Weights of a small transformer language model: 8 heads of 64.
MLP neurons of a small language model. Each row is named by its layer, matrix (up: input weights) and neuron, and shows model dimensions 0-169. Each number is 500 + 50 x the weight over its row's rms, rounded and kept within 0 to 999. Numbers have three digits each.
A block is one neuron, or neurons of one layer that tend to fire together. After each block is what it responds to, as a language model described it from the Wikipedia text at the highest values.

L5.up520:495546488484539442380592531460493565434592575504408560492518457476513538566487579544501452583447436508543466529446452507497514403521527493524493576506544541552461426495505414533544532461476426536470469555462444527527539464666556523421432564529619484573557479524504486476442475395495509531526456552533561512411494420608423504495445422464485521470489513482519499566386508497461500512477436484566494520450431456579381539461491509393479486505462485457480598461430559518478528584472475530482553600406460451530460352
L5.up1941:490541486479543447417529473487432486460583509541486568529476488507470536514437480503459456545458565562492637503487445584522505457514524607480482456489464448454561449591519445482540597440493454431547584517437560477459581443508540493503515525435560472559453521463531489496477529519549418444585562486548510367416481481564452375508531403537492555432583445536468411388541476473502490432486494522536450566468489535504522544398524546555468442419563507470499557510512625534442454448507417528525471480470424540484405480
Mid-number digits. Digits and comma separators inside multi-digit numbers, such as populations, vote totals, coordinates and statistics, e.g. 30,662, 25°16′45″, 499,568.

L5.up978:441492510525540553494544450530496523518419435571572495530500471560540500496496547526437457533472511586407472537545522452460487496405464480564450539539511534499632529410422574532557483477341499479553572500451526564448422469517455514539524539491556512465589492607461543492481531592490532513436523369480536510490531561478519478528605488427562464471532445476497482453553473478454551537458479487507413443509518499524571466494512474445420510502602428521531416443516564597513418451393466425532494453454441509543520564
L5.up1615:528486499488502444606420513484515579549495489538530426516477476529463530488539492563527414500554490410544500504525538438503443514522532528531404477514516555339492466491544563507419459519536554437545557585599435490530517513527514477525486605447576483458530545542492564488477539553455531384510482408512555457554546564463529554510425439442606500409548611476419605541525464401513562540451506515553466496528440534468501543481335472470575561480545506472509547437585562542576510474364461484460400536463493406500502490
Year-leading digit "1". The initial "1" of a four-digit 1900s year in tables, lists and dated prose, as in 1999, 1987, March 1972.

L4.up101:534564580526569518543528435550485544463447500607493500572517451556453508491480512519511492586438501524466567468495535612388478469534463469420511607552500671484452396481497519417550531569380532405475583501461479510421436489541609529466499453479477376498526486600436605515555528523484502472461480464498514549498614518402502545458476517433562475428535494519508517521569509470507449591434537509558511659487487452371417496572548401546479594529476529471491505489519582559521450536427432437560490498493447456560456522
L4.up436:488533519528504536493519473559508471471535549596463507486613377443592555413442492537538365446481580480632515466552585463541534507492435488551403603544415484398509461495466505500522424540586537515555509522549467492425541555506577444486514532539516528442448433513406534513528575490486520514452551524582586495536532573529492485491457464404518567476349500473502494491515498454494521539565496455445415511506432511498484442479492425513516492645458483495502464549442446505536535468513481416520444495454449539535426537
L4.up798:608528505572550543588501516512487445482592462536477465438489458415536461456468517557572420500546464481604418528540560540452538584523509444562521491480455495566520497514547595548525475493491479583577472496465443482532560547574496457533478571559561475467556534504518545496498547456527482426563457465428514566485399503415436435532462428408492544545420520426528495479494442466512429474528565514482482495469498403432509453474437485522462490573484496460528586523545502582565576465441495501479424549415488460532533552
L4.up2010:459553579541567482533475484457439504465481586516492535532563492427510491441485511504496504470493489490489418441541503454419459490480582495559476491539511582449503479490591610525474521551537527577495556527564468487433431563516428412517546560514584536548514523494466482559491541499454380538465489497435534456559560527409532485412474507489589452454552522521482499554555535385524581574475468551450400527400514354499452410511526526505459531570501535518462437499571643489578489562478458472520510601429517466446458508
Year first digit. The first digit (1 or 2) of a four-digit year, often after a month, in, or a table cell, e.g. 1993, 2020, 2004.

L5.up175:424524532533600544453476511507504481453553517473489499496462521499579460494562504451563508441488506472562555493554567541527461538491469511468473474590490550463536465547501519538442476558491439543498540456578466413522503572518529384585500455527487602623542539436551526594475505479386484493516403505559400495521520534523423508472530433589550577476386479530481393552585410468416481490485530522418539397542425469545544444428552424469509482495531422490534431476442540495506545626518540435542536527548436527472442505
L5.up1371:491512522505511544445555512599547538452529438441436492604490482463430537570527589529530440549449555570514501502502517543480457433540584504616525557597457527414491477522535432555482463458421522554449462501443408442479505517473506463547546386511422531535530419470464458548573517490524498500529475515548514517482477469434480541397459598508590519528478476496532537409548424514399505544445513545446552488509413469511497518518556535497504483542481406506462424583474463608410454543543444447500555470510451532503442438
Pre-verb modals and to. Modal auxiliaries and infinitive "to" placed right before a main verb, such as can be distinguished, cannot contain, continued to expand; adverbs in that slot (still, not, only) count too.

L4.up900:534629578545582474540540492517475525581554521530534433411595438476559508548461542545485486582538444559538508515544586557474487521521570527536588543485449526528473444505574505494494387519514520463438466470553508540365497542555529475483527593447480518499483457527496482519536553483604419361469483517566463484491494402545511509438497444494509423545466508531515468581502522552346403504474448614466500527504528497538496517421486461627514557443527519493535544457440557489506419521559516402575449483475486466507516480
L4.up1204:544627471521506538488459478492441549513523559558497555381393509497499482587497564467530491507573439503476471527472493589467510536533451442513600619508439476486392523470525580520554415488533476469478449571518417542481530487602589546498524556541533450581546437534476447468561516480495484520505481459509483485437431492461552511448506498542598543490544494447534471556538491620465442529469468567488480540529488487589458521438487547522516591549597522516531367444528459510520454528533413456569538505422486500527471459
L4.up1361:478587531530503514538522531466441466656508500486500528470565501472500446522473472482541519577497411509470467604568546524476528461536560456484536532456462568575519505544466465544515462479440480444531522590598455558459528480540523513531506586524474413540507518509493524483542522452609402485520500473554568428469508394431411450481543486521598500495492481487497431533497523562378426591566453506470504398549605476515451572494494566489532576484517437513558523456511588517536442542580445423499455382494580461530482446
L4.up1744:544550503546591512587557480500455511471493497471474525438611519404562492557416501510435554487547409470548379491484557516530597493513463422406523457514479490485456519537493492530502516456491489430452513493648516530472478477491425491533476523565489454513471429536475491510563484495486422429429497478475557485506480548435519524432552496585529406469538476518533414563573555505354416484474463539515470555450469501476399567511435476607464480547501489531525455440553530508518492505519489437490398461502530513566512514
Wikitable row structure. Line breaks ending rows, pipe separators and digits inside pipe-delimited tables of sports stats, election results and climate data.

L5.up1537:542499490584558525594516460502478472529476493410445499503551530506470500509501610571480614520480492502555535504488417534550558516564502497478500500478469508504451536450461428507431577530431459508559517512555470528453513530489453470588483524552568495530509499447538575449465440444384490571453470426557557527493430472487570511538470546499468506413520497430477443436470544502423484560516532477559413486450445449516520514447432577503534488524618511448565524562390480514472557448393580554515530566521518544529443454
L5.up1848:440482498483617510478568481498409516560581495463409447472502451431467469469479487543547502525437518541512384469547519512521523457551543530436542525493498562502484562525491427484545541521487547530513525505484463519472549539523535489552539493551528407510511547509567559476460503536464533529497482527523557549448475463358551529582569433558527655505603455421536516509468464466562510554434499522480483532477540511444504584511437588513483444640514550557502577437435549466438465462535481541507409558559524485601496526
Predicate role nouns. Role, rank or status nouns completing "X was/is the …" descriptions, usually followed by of/in, e.g. valedictorian, leader, founder, antagonist.

L3.up6:475532495511469506498380518524551446392492513486478517552464436465560605418451500433513396424436504510484459552529457457458498454467540479527451517534525528454429554518505475453570546569465508515489485496485541502469430519470468506506517480484452496470560498378527518445511435510514462519492471533494532530566461470499454446506548502489491499441499465442623441417496549494507541593522440523545566475427440516529498528488502479520483472615492404545461508548414475516419511525589472497479549447469501451516482512
L3.up118:589481450536501484388420484478501446481473583477510525515480535523456463469428577515613460451462478603537575438507528557510547465528532601539580449521468515566436540521527564579493537545524386487505420507510510440539407478529532405497498611460519533503473407452472520497496476485438500460494474474376482472455453447528512406527518408579570556497481538537551436460503457501400501623507485567453487467536449466465517454503532556432571489432542435447471589559517445507542481531513480433498598458574455551582492509
L3.up153:434463512400475566424535492499586481555514540486518504458462512462467538483543628515519410524489479504551512546509533548452491450562441598544540576520490602530550567473606506487472541575387485564443485508411509386473444506462445532570538571510465521461491486477450496560543459520415583561506558513512530474511443446564480507409512531575584526524549448581451538524465436513347540550458437501350528444501457502479500495554462544423482560509455579562505442563475408554489476503490444442442478468534464427501508451
L3.up155:488418530541441447406495437585563472525575501508447496441526433495539566488451388410528522495501528524595515427435462546420504406546560476475497479416468530424522469556532435451429608494450605519554585530556470470453497471449534489494581531506612571495474377518530505587572482531513478510543588485443539628519480534521547420530457568459466480502487484470519413461450503526479561574486335471371490476467472490505526432497435442514473621545529518496550609458464548520451532496557551459536533498555509469492473446
L3.up826:549453531414549595497499443476435479599395584494441536523510442517490538510582563530543434556508503471477521491510580603482504482488505506511479522524442458468459564477523605523521512513365502526479483506469427581513432444480515509507484532505518446498472400600431537579521537578478503510439515442441640544512461444560522545522468481506566519507544452496523542461515428431525533535409439493452507559403406640519519469527546436495517542511505519488541524555411468495504517520567414507464439492506495501544568448
L3.up1579:451448505494552590488482503612498483416506549531475515529488453504480523489505522482565459504511400563505521428546553545454543423496415553499530510479416462457456476541530504574485508576456549486477474574557533480460512514430386440505600514539531540596443546480515429427565448484473497476481398531459592643491498535504536569529581504525543496542548554561567434454565556548415477518533507502475480500515481510414529593611522482424464562468371507539500492504547493555571426450486478435559531486450461494466503510
L3.up1722:459480567512528476495421481536611498479507520565479517417472470489557529486481567583506406374558510505441412428513524605472539400518463548505478495499518470469530505540504605628440596544436500501578523441600512446553490495496445473521479476526515558538423511435504531541505542445429502504546415562458565490441380534551476448579553531441548453435506508459620534511427370405486565480539523499385502540448468515478530491556536553557486495542515574481451562494524519499558476510553504462501492497494542580503523451
L3.up1955:389486506490544464460533472590565496494532450527505501415532476496500457542500528443542460537558568521572568501514527517427530535517552492511429562462530516502600517492549498590494530524447494521516526488482477436455405425504462479522432455524522538495492474484420485548585470522386550480541518564466485526475535505509538504482538558494650432419517487452486532512553476432506542634449521487452451536508492472475498520555382524450451536505490461520499534527501520535502454556489540466470427465489447537561459525
Pre-verbal adverbs. Adverbs placed just before a verb or adjective they modify, mostly right after the subject, e.g. also, heavily, closely, properly, then.

L3.up159:494519516549576508509486495452378487478596497497513570460412559510489529526509488521439481488507516468468517609518553507441542439449515538543493543471503521422559538555444537477562454424541390497582616593492542536539416557345490406492512490504582514480564440620537505549473513484448490480485492391476473508496506567406559446560517520454477571426520500535464518545518448555423555502527419532484514511557504488482556555404579502425503434510548508545496477385463545566483425579511436469538524471505498522565464498
L3.up162:476458456553391464519537518497506569552612487521547440428511514514563529480485473472426482579536510591571572529514546524402494487477544511541490488497518452537514488513456511520489502506495480509395441460538486499441529563582523513487568471536503470477452544536546498467558422485552396467462537428578606508483545452508468441508507494543534504519496494529490519546482531602377425542561509551523521499535526555508407565438557427512531492443556546497559414459432548502542502541546516493549467523472567456486448467
L3.up344:479459507540543516507490528526506552541579484514482511409515463526510494451434484501458467487547455497523406545595523512462496500446610571495517500493523490538518432464552443530418483502574461563451475508550521465457534509596551444493519457513436444508478561467568423574567443445555440473551505411532459432551493398461434445431525467460596541548520561460546448528496484600295497564579511516431499501534506468476441450445479475569535563526552484483523558444476446494509510486495459447466528529507547615520478529
L3.up1295:499497512474518443470455366476466521438600457381542546488469489544565467484450421573419526603503492530534510455628443419485489538526598486537479472471534446521598333541440501529534503422448489473528444506460493558535597574461443418492561439570519574443478476583584482516571468419447410504510488506518532533412537519511504406488481586473444573497457492472485532521553530545515481534524477511595623522525485439513494537405501413465533467476535511516490485434460532613496433555417551393591494559534476502527481448
L3.up1606:474483461523553512473508533462459492591549529444532464456449442560599450525462505538518505639566506603526451567605501475464403506498564543493523534439599400575577531547547553474463395423603495454480490492466513519415523605539578492511599529500471466473530585487551481481507401504478490469525479454544453447560559464457384526518480403524525572540456469580504455560469448643364392484539491537522582491564479498501464518500487517462576559412476534365479558500517518529468543452458527458499549532509550519463391447
L3.up1607:434529579454529501422507493574398562468567577468460507405497529500454531437477542470438526474616495561572466417535489475511619495539487497531526554449527472546565491594497482494560497444517450535483503533539468479418531568545449466494490468547481503474461498521519530601503426506523457442481436363407442559523508503457578478461523495527510507423582518564499431559613562503477539501404521386573578451551476400507479468503527585404511482580470529554541445405541512549488455554404444396505496526493496513574458383
L3.up1801:556482581517447462486533520476479643434529498545580412511528413439483488579495526521493461550526458599457480533565495553469457474502517573519503498465523511553542467478502540536505490497524469466544501512507488541502483559459608462472620472469471422452499408521593445414455514550548566512515472528537499531653508505401569504519523498484590545488551548479559437516508542564386403548562471576621547561482445444512483531470551451537450478458516445455507523504487439504518432528549461454527543519550475486469486522
L3.up1883:469491412546482520487501526484397498590555428495517528419507511542557477546500503522457505553500504493499505545536540511470435529495579509509479459440541497542550463514565534486463445471466473457490474550601508451451616600528566538528583460510433459391453527511588492428486433491558402504538434433537537455518551439501470457471454511452545500568451526527506515585435512572417431574520475521497537481578526603494419496437539526573544571430526471511567451469529496484446535460541532431556502554525548443465469431
Table cell separators. Pipe and semicolon separators, or spaces, between cells in Wikipedia data tables and stat lists, mostly after numbers, e.g. "| 19 |", "BIR; NSV".

L3.up461:500525544567531506549514515450527440494484537436554495471469519570484557452522552486403481543473444554443580545517618453520587536531530539476526467553457516468531428480432559498546455423496477423449464561442528493482559535523383566509487458507605533448525525468440521623516549506526487539486515445445446497571551481549440511472502481476418457445467498570455514565569512484524462497427523489519519475571462495457532375496365437466530427533503550446558476511491540487425509412510561427642494508440481542423495475
L3.up586:509491572513435545373474403488471495479542589459496442382544542444495468484525456490557474536382479591597518477564499553565571487577444517516533558624501507573477459585448452391531474416539462521500495571509491584426499539571538474530514558537565503538420416576547422575514451569477480496463431547490602539522476453500593465527484470491459513495514520416530558490513596465552510485370513490538487454580456497612490474496431540434426496623567549493434564563469450475539499502485565447517487530496529417493413448
L3.up670:588491582525519464466484529486390547467543516521421464413573500407410573548500546447547544441480473384518377526512489503485623502505495455629487392528494479470451523570588514495478490418523320439427577470555516416505598591459502520531592543477523520506456438544561508559408571428495503595422490492494542459541454529479483474462496482508508505424486422512533516475610550462514541470441500445523446467569423534569476479420565478490572565563492455591484448494453436487470471463572556444490483553520564454533440446
L3.up1261:470572551496529527543546471462467544492508529403595486513494511485547512413490537497552491547554446507524563517483507504542569595457486493486507470493513548498463547490517466490539564492588420515524452577495467545566583575601471419490430466630503510550496609501447486494443463438462548467388524497504479482472570483491557521484472484485468522452506460465478623493564549477537462508411481539602412463533453515496370487455465427422569514619518543472511465465535476574480516509497479529472453516507471480501565489
L3.up1545:495476460490516539513404520612465459511578532452545433484433497509529402517401497558524507561434494506566422476499460402584579522583534420582470461577488547442489549529363509492490485390519482504474564548488486474379578554462444451512452504576640550523558478531411515502458458513489575496455448445532500436478530545506411489474411494452496528479486438514521574475506625449514551550504536485441530476548433446549454495416474478421461425569583518476506500552482462555584567515483555476481519569488524458456460452
L3.up1750:479573485537522573516446472541588454483560459499401531477422548476510473459442508513548524520435461505459415447514482492482508498489504533436483591497439523504550499462449479477504491512501443499561590464585455443513512479441532450486444472484551416630527487595383548488578557499486483499541523469519528521464476615417426592506523508429481499513467497572572589517456500421423559469533476517478554503573443449431541519493500532439519477573538519485538587541386473474458561526389484437502497567541508546476516522
L3.up1866:503504471504533495509447474551498463402476542549510471522520464460512472498472505494515546506464469638539443402586463550441499565555526549539458504473415560512519514527474538501566492446494507472476536480493505601401467512439367472504555482440465468596433521423509582517480465459361533514478517530573463533624491503550571476463471538557513561454477421430469548473445497491467487597473506548539412456491409504528488536532458568501546540515536450385471488544453488558471550449567600482539497493517493588573511556
L3.up1960:421594577421488461494500544544546553483525464443586450490424409449488476521452486538539474508454463422398469536438519540572560513556449378559500410455427500451510540479492471478428562407498443514476505447485504529591543491516448549493464510522584562448413533504508517501538543508577578476442445482488521465547494486563410471569458462503517487556517456580519536520577463473485430491507548534506588517492511443562482503458542494481466481607504458506464485571517450523484439517531491495551541489536705556465473503
Adjectives after determiners. Adjective or participle tokens (often word endings) right after a, the, most, or more, modifying a coming noun: smaller, detailed, popular, conserved.

L4.up260:499457564479602446463542477446437488387397586504491512399507472534443480521495581502506528463445452449486513465532483523566600453506513388466520497512470527490550525487576561421504452525465524524455457480533517508449486523452442460559539457474485555474461490491546478560525476562423481511470452565466567378517345489494438552507535522479499485528507560631503413512469489500440550572515584348453445451480458401373484476471599592419450560474529422476448545485527457559450517485565453382448501499579568510489573574
L4.up903:593473553498478484448520544543502517487434481574434611485530464433488510522426523466471470506452526466448410533474447549519455471447474554539408458521465555473485558600477536476475529488437538494518506490527520480558455503574559405501483605614462542498398557484533494506529491496467436503434512511483604397551536484469531515546562481542578483556578532492457499439496549495505426581555538462585567599541468447465482571478564484414578454462541533456495480577506570503477497556374499427570456566508435546560492562
L4.up1473:519482497430515429410610462553479513552608488506497439470492500501551472485590521438545486476468482531513549553499489579397475437509499543556519547488472514429389451547522529487521488444536483477459442611472530490508484461531539442515451511539501428511503434572467543480489470511523445436482443503487395499479382485461518488487487497576504523534540402510564495584398510506411585590444457453561432520442512533549491478570509530494466537547469447483551477519489463531550480456534558471546498457349559432430487451
L4.up2016:436478585438559597472531512568499517465428472518523537445457539515469432480520512526445506467500477473446540493546546443490503476462539524595532490498476599531464465490422465498552524504509464562501477531545469557551503588485521490508520539532462587512491539500482484439559445528549458431514449524494500406487501491521481506505463561517552482502496503510532457522528478515473513538493498498497585585446489462523417517422535461502468494467532586595439548575533516501488370603526469496524462396543450517571557467
Auxiliaries before participles. Auxiliary and modal-chain words that come just before a past participle or predicate, especially perfect have/has/had and 've, also be, not, ever, as in "we've got", "should not have been", "has become".

L3.up129:512583588498492475444529540456393504522435596452436532481492459584450531427479432454522500581424484462532515407529575564572583493548579513516535574505439513577465587538562439454452539511441505499477510592476442402510485526559498542570424584552516494600417505473523557583454556527574472451478451495475549495499541550529507471510531597516399504485487477454514580442484602531579440513578534538455447486561559523538519567507589601396556505491498454516569550530452549454527480483596474430607421500492447510577480436
L3.up1001:489574557487519517476583378401534440523514651507537482473542538454540464472565456530530414591488460553541449586470452380545549517508635546552445532574486574539458524471480444462499472488490534499531531560367511505479552550556439412524420577538553516573468404557512485463570487526510502483486507574512391513503568491431526558538470421534433585447477493462563493519554473437591467445471436557565561468477568496572472562561574526435481552516602462501518550505540529608385499505557545448611508499472510507551540457
L3.up1041:463535538516467476446564545521470478564453513529397511512464507610569429555501411534423471539410600515523461555550501580471511487538536512519535531468531543447525491428535446505485496462435533468448541585465507446559542495492500489500548425507621426533472399511439576420510447456544425424428530496477471470549442436587607435555444518486505459477523573480422439489511411437477486504410484487562552525420490533561506436438429468506419513530583359446450543430397456515446485448537481454510546464577498476525432498
L3.up1223:480518533409534552430470479442392538501367463473423544499468495501534455443482432483531451518465516502520454553542488403460520537541499530484563595496532531515466530505451412490419557477500455414436507549420400552483548506512531465515582524523569638507464522583486443523432539369533497483455535455481393501470552550488540481410432492473460598403447499549498486470522439438482515463449470436539569454478459519489465417453532436431521474551569461490582581424530576521437507456596469496495535574445528473528455455
L3.up1224:533489565483479561443399518522377467501495624495472488504455457519527400476554399579580554540513533565580560450487504603494499478498540418489463541474474550534462471465554605423514479561567467499499484535359505501461544520579479463503398431474492519552480484502455522559630463565466366395521524461536514426470520526519548451564462441499431528466467519483492482526599577448466429491401477545547432506571530481528447514474571372405438484516454457468529581510531474538481493553514500490526517510478551512522500477
L3.up1232:390519506513515546482448499532534454474495460454567479559593526603552506526555495555573499484499416553569432518480443664522508460523522521469523553469464538560453474449511450484440559536526471581487470423537551493561530530498490475524522496539462565581433469485569545447573446466403523473471536533429576522512475471646595566499550485507541510490496515484432571416543562569478448495473532521560465511440531419557474543490575488568545476572575452488499484485494553560472475466525427466469492437349539547438472519
L3.up1507:448571542408496426393556489497419423519469485553485553460456485552477474550478494487508516401531401487518489454526472538527547550500589436496525551454458429635482555500465631459397443436518501431478611557594446544525460524485574531521523530476455506555374482501460420507582444503504484582469443459594495505480518435464510485551480482536482539486503424434510489457591517443537472463506555463502511538385518491542595562446503535455447514583532510429471520487548506497441525484536538484518533505502549431555550470
L3.up1519:510532474464605472430474538505418423508469557454471498557510523555489530469559480497447475517516520455551497529445486501481561453577556534482511531677557506512481496475540467515547447486547418502490457540445562459526601574511542425502504469488499486567447565477489562456440489409606488577497507543624397528500555423595549403473427524559484572480486468527533508458490494515599400391365504469530496522531616468445406459418521497490521517441521425514490444510588526516550446469566497540590524539529542557522383443
Trailing decimal digits. Digits after a decimal point or comma ending a numeric value, usually in sports or election tables: 1:17.97, 75.21 m, 0.27.

L4.up801:508519456425482583498511506567571549597456519566494404441541477436416472521467492521553500478523485502462494460489469451481549523564488562476526564434570495470609408471497532469448482530465393506567546523531486387594428397558560440520497592568573441537588467623494488506604443458502532491493494350499420550626383506480504563545525466508498543448531529485479476505414398585456500520545441548465464519451528449478535427550497519571440515657512533539507497558575522408542452520423472481529470494508436460441441494
L4.up1268:461569543405486591455531504539468451568566534492526447483400533481439433521434510505557536505515486464517413546563443523533511522526510468504529628477475486494442544504495468517475494502516432422526507516548440453510477465518609445543481648485541545530552458545438440494523566393534481549501548420590488516443451505536483538476515403493478584480494467473537504512569441476447499494555478527406461587458543490580478442402458510513529494635508454544472604505439494481470517489470499443447475519498471481587426522
L4.up1521:574447498465466443481472453429436619485450424481415541430444540468444453462501617470486475553519500559524510492592437399523580508490432512547453524501469481480451573610516566378452601427449452421488546427459481416368456527572521546503548488467533428541513422402451499503616517443487504473407529430489468455546486440474410478555539491558506554550520529521447493537510615476523443475540567485524490432494531497523500542447440515475504473477503454463459546446506493447486493525461546448564476515549500410523432522
L4.up1567:486537535379494437467472493469521538459524552390541502437491435452458474504491595556456520526439413513493434448509529526497556588572471454450529634508521474470483551520520551492450486436367465463472628510534486415500536544515456545554544558510404544495464508477560488503611489462471582480553449447496469499490475530551519582486530507515595479528608581508495403497436484526512542502512536483491471557490459495444486512512562500412465506501504481520424609541544475524528515462401514461509519522511441445493478485
Passive past participles. Past participles and their -ed/-ized endings right after was, is, were or been in passive clauses, e.g. used, adopted, purchased; also "took place".

L4.up1113:443531552404506546552421512545571484463477521381565537512438602392517587412476424592508569428465488452519472529456504499587532444498478504489411412507501423532514469534415613479404500422425469520492566542489548539625585539448493383500449504578498472484472496472510616498604484496511530596378478387559471506454464545453394511510429540486459485460574546484561567517442504580429498467519413523495515487528420501496531468458415527501431486546501469504530468494469475523513517558517510548528478482568588570526418487
L4.up1243:465545650446519447469531479495437437440447603598530558522513539415462561425530538549508559476426513530483486484521567462478536456582581525546558494516439553477485601471511482511459510507494509554492527452536502366565493481544480436526486521507526453552524506557458496416541474429610411576467444435542531473432477491488472490487470500532531565489408439516437530516463496507486458457515483532551448490401445447474429476485505541437611527503514456621588604488442489527513521588571450463575489530472502468556501386
L4.up1310:513518471420524462366554455458462481517539602553531445525511530530520561496624417561478444631415599477542503571466500435485595461516522459539517556597448607444459484447534510528430553437475518527491439448408401465571476531519422496527588471493532598514567535517515533576654439378483530581588485468597449540434496536519520502486469517481504539449406521550404444437463443472447467482525492557519481463490502467513507514479410625490506503631411492490625578442484460538488506492435555425514476521435530583486545471
L4.up1462:554572635434492508471586508509469496521407476433475543458438469472455513519394503453551488482490545595455534443434505563557530485491535570532539540485492491547410415631542480424587602561430482492419441540521508424490458511570602472448489510474591460505391556514530464502614505445541457438449541460524545445477520481513431523537490472516469574392474419446514497401457531541475507540468496501509369538494403513546529565458493533512531457501517499442473552458547453500498474407506416547567577573386517495451414403
Inner digits of numbers. Digits in the middle or end of multi-digit numbers in data tables and stat lists, e.g. 134,203, 72.59, 2,110, plus the following cell separator.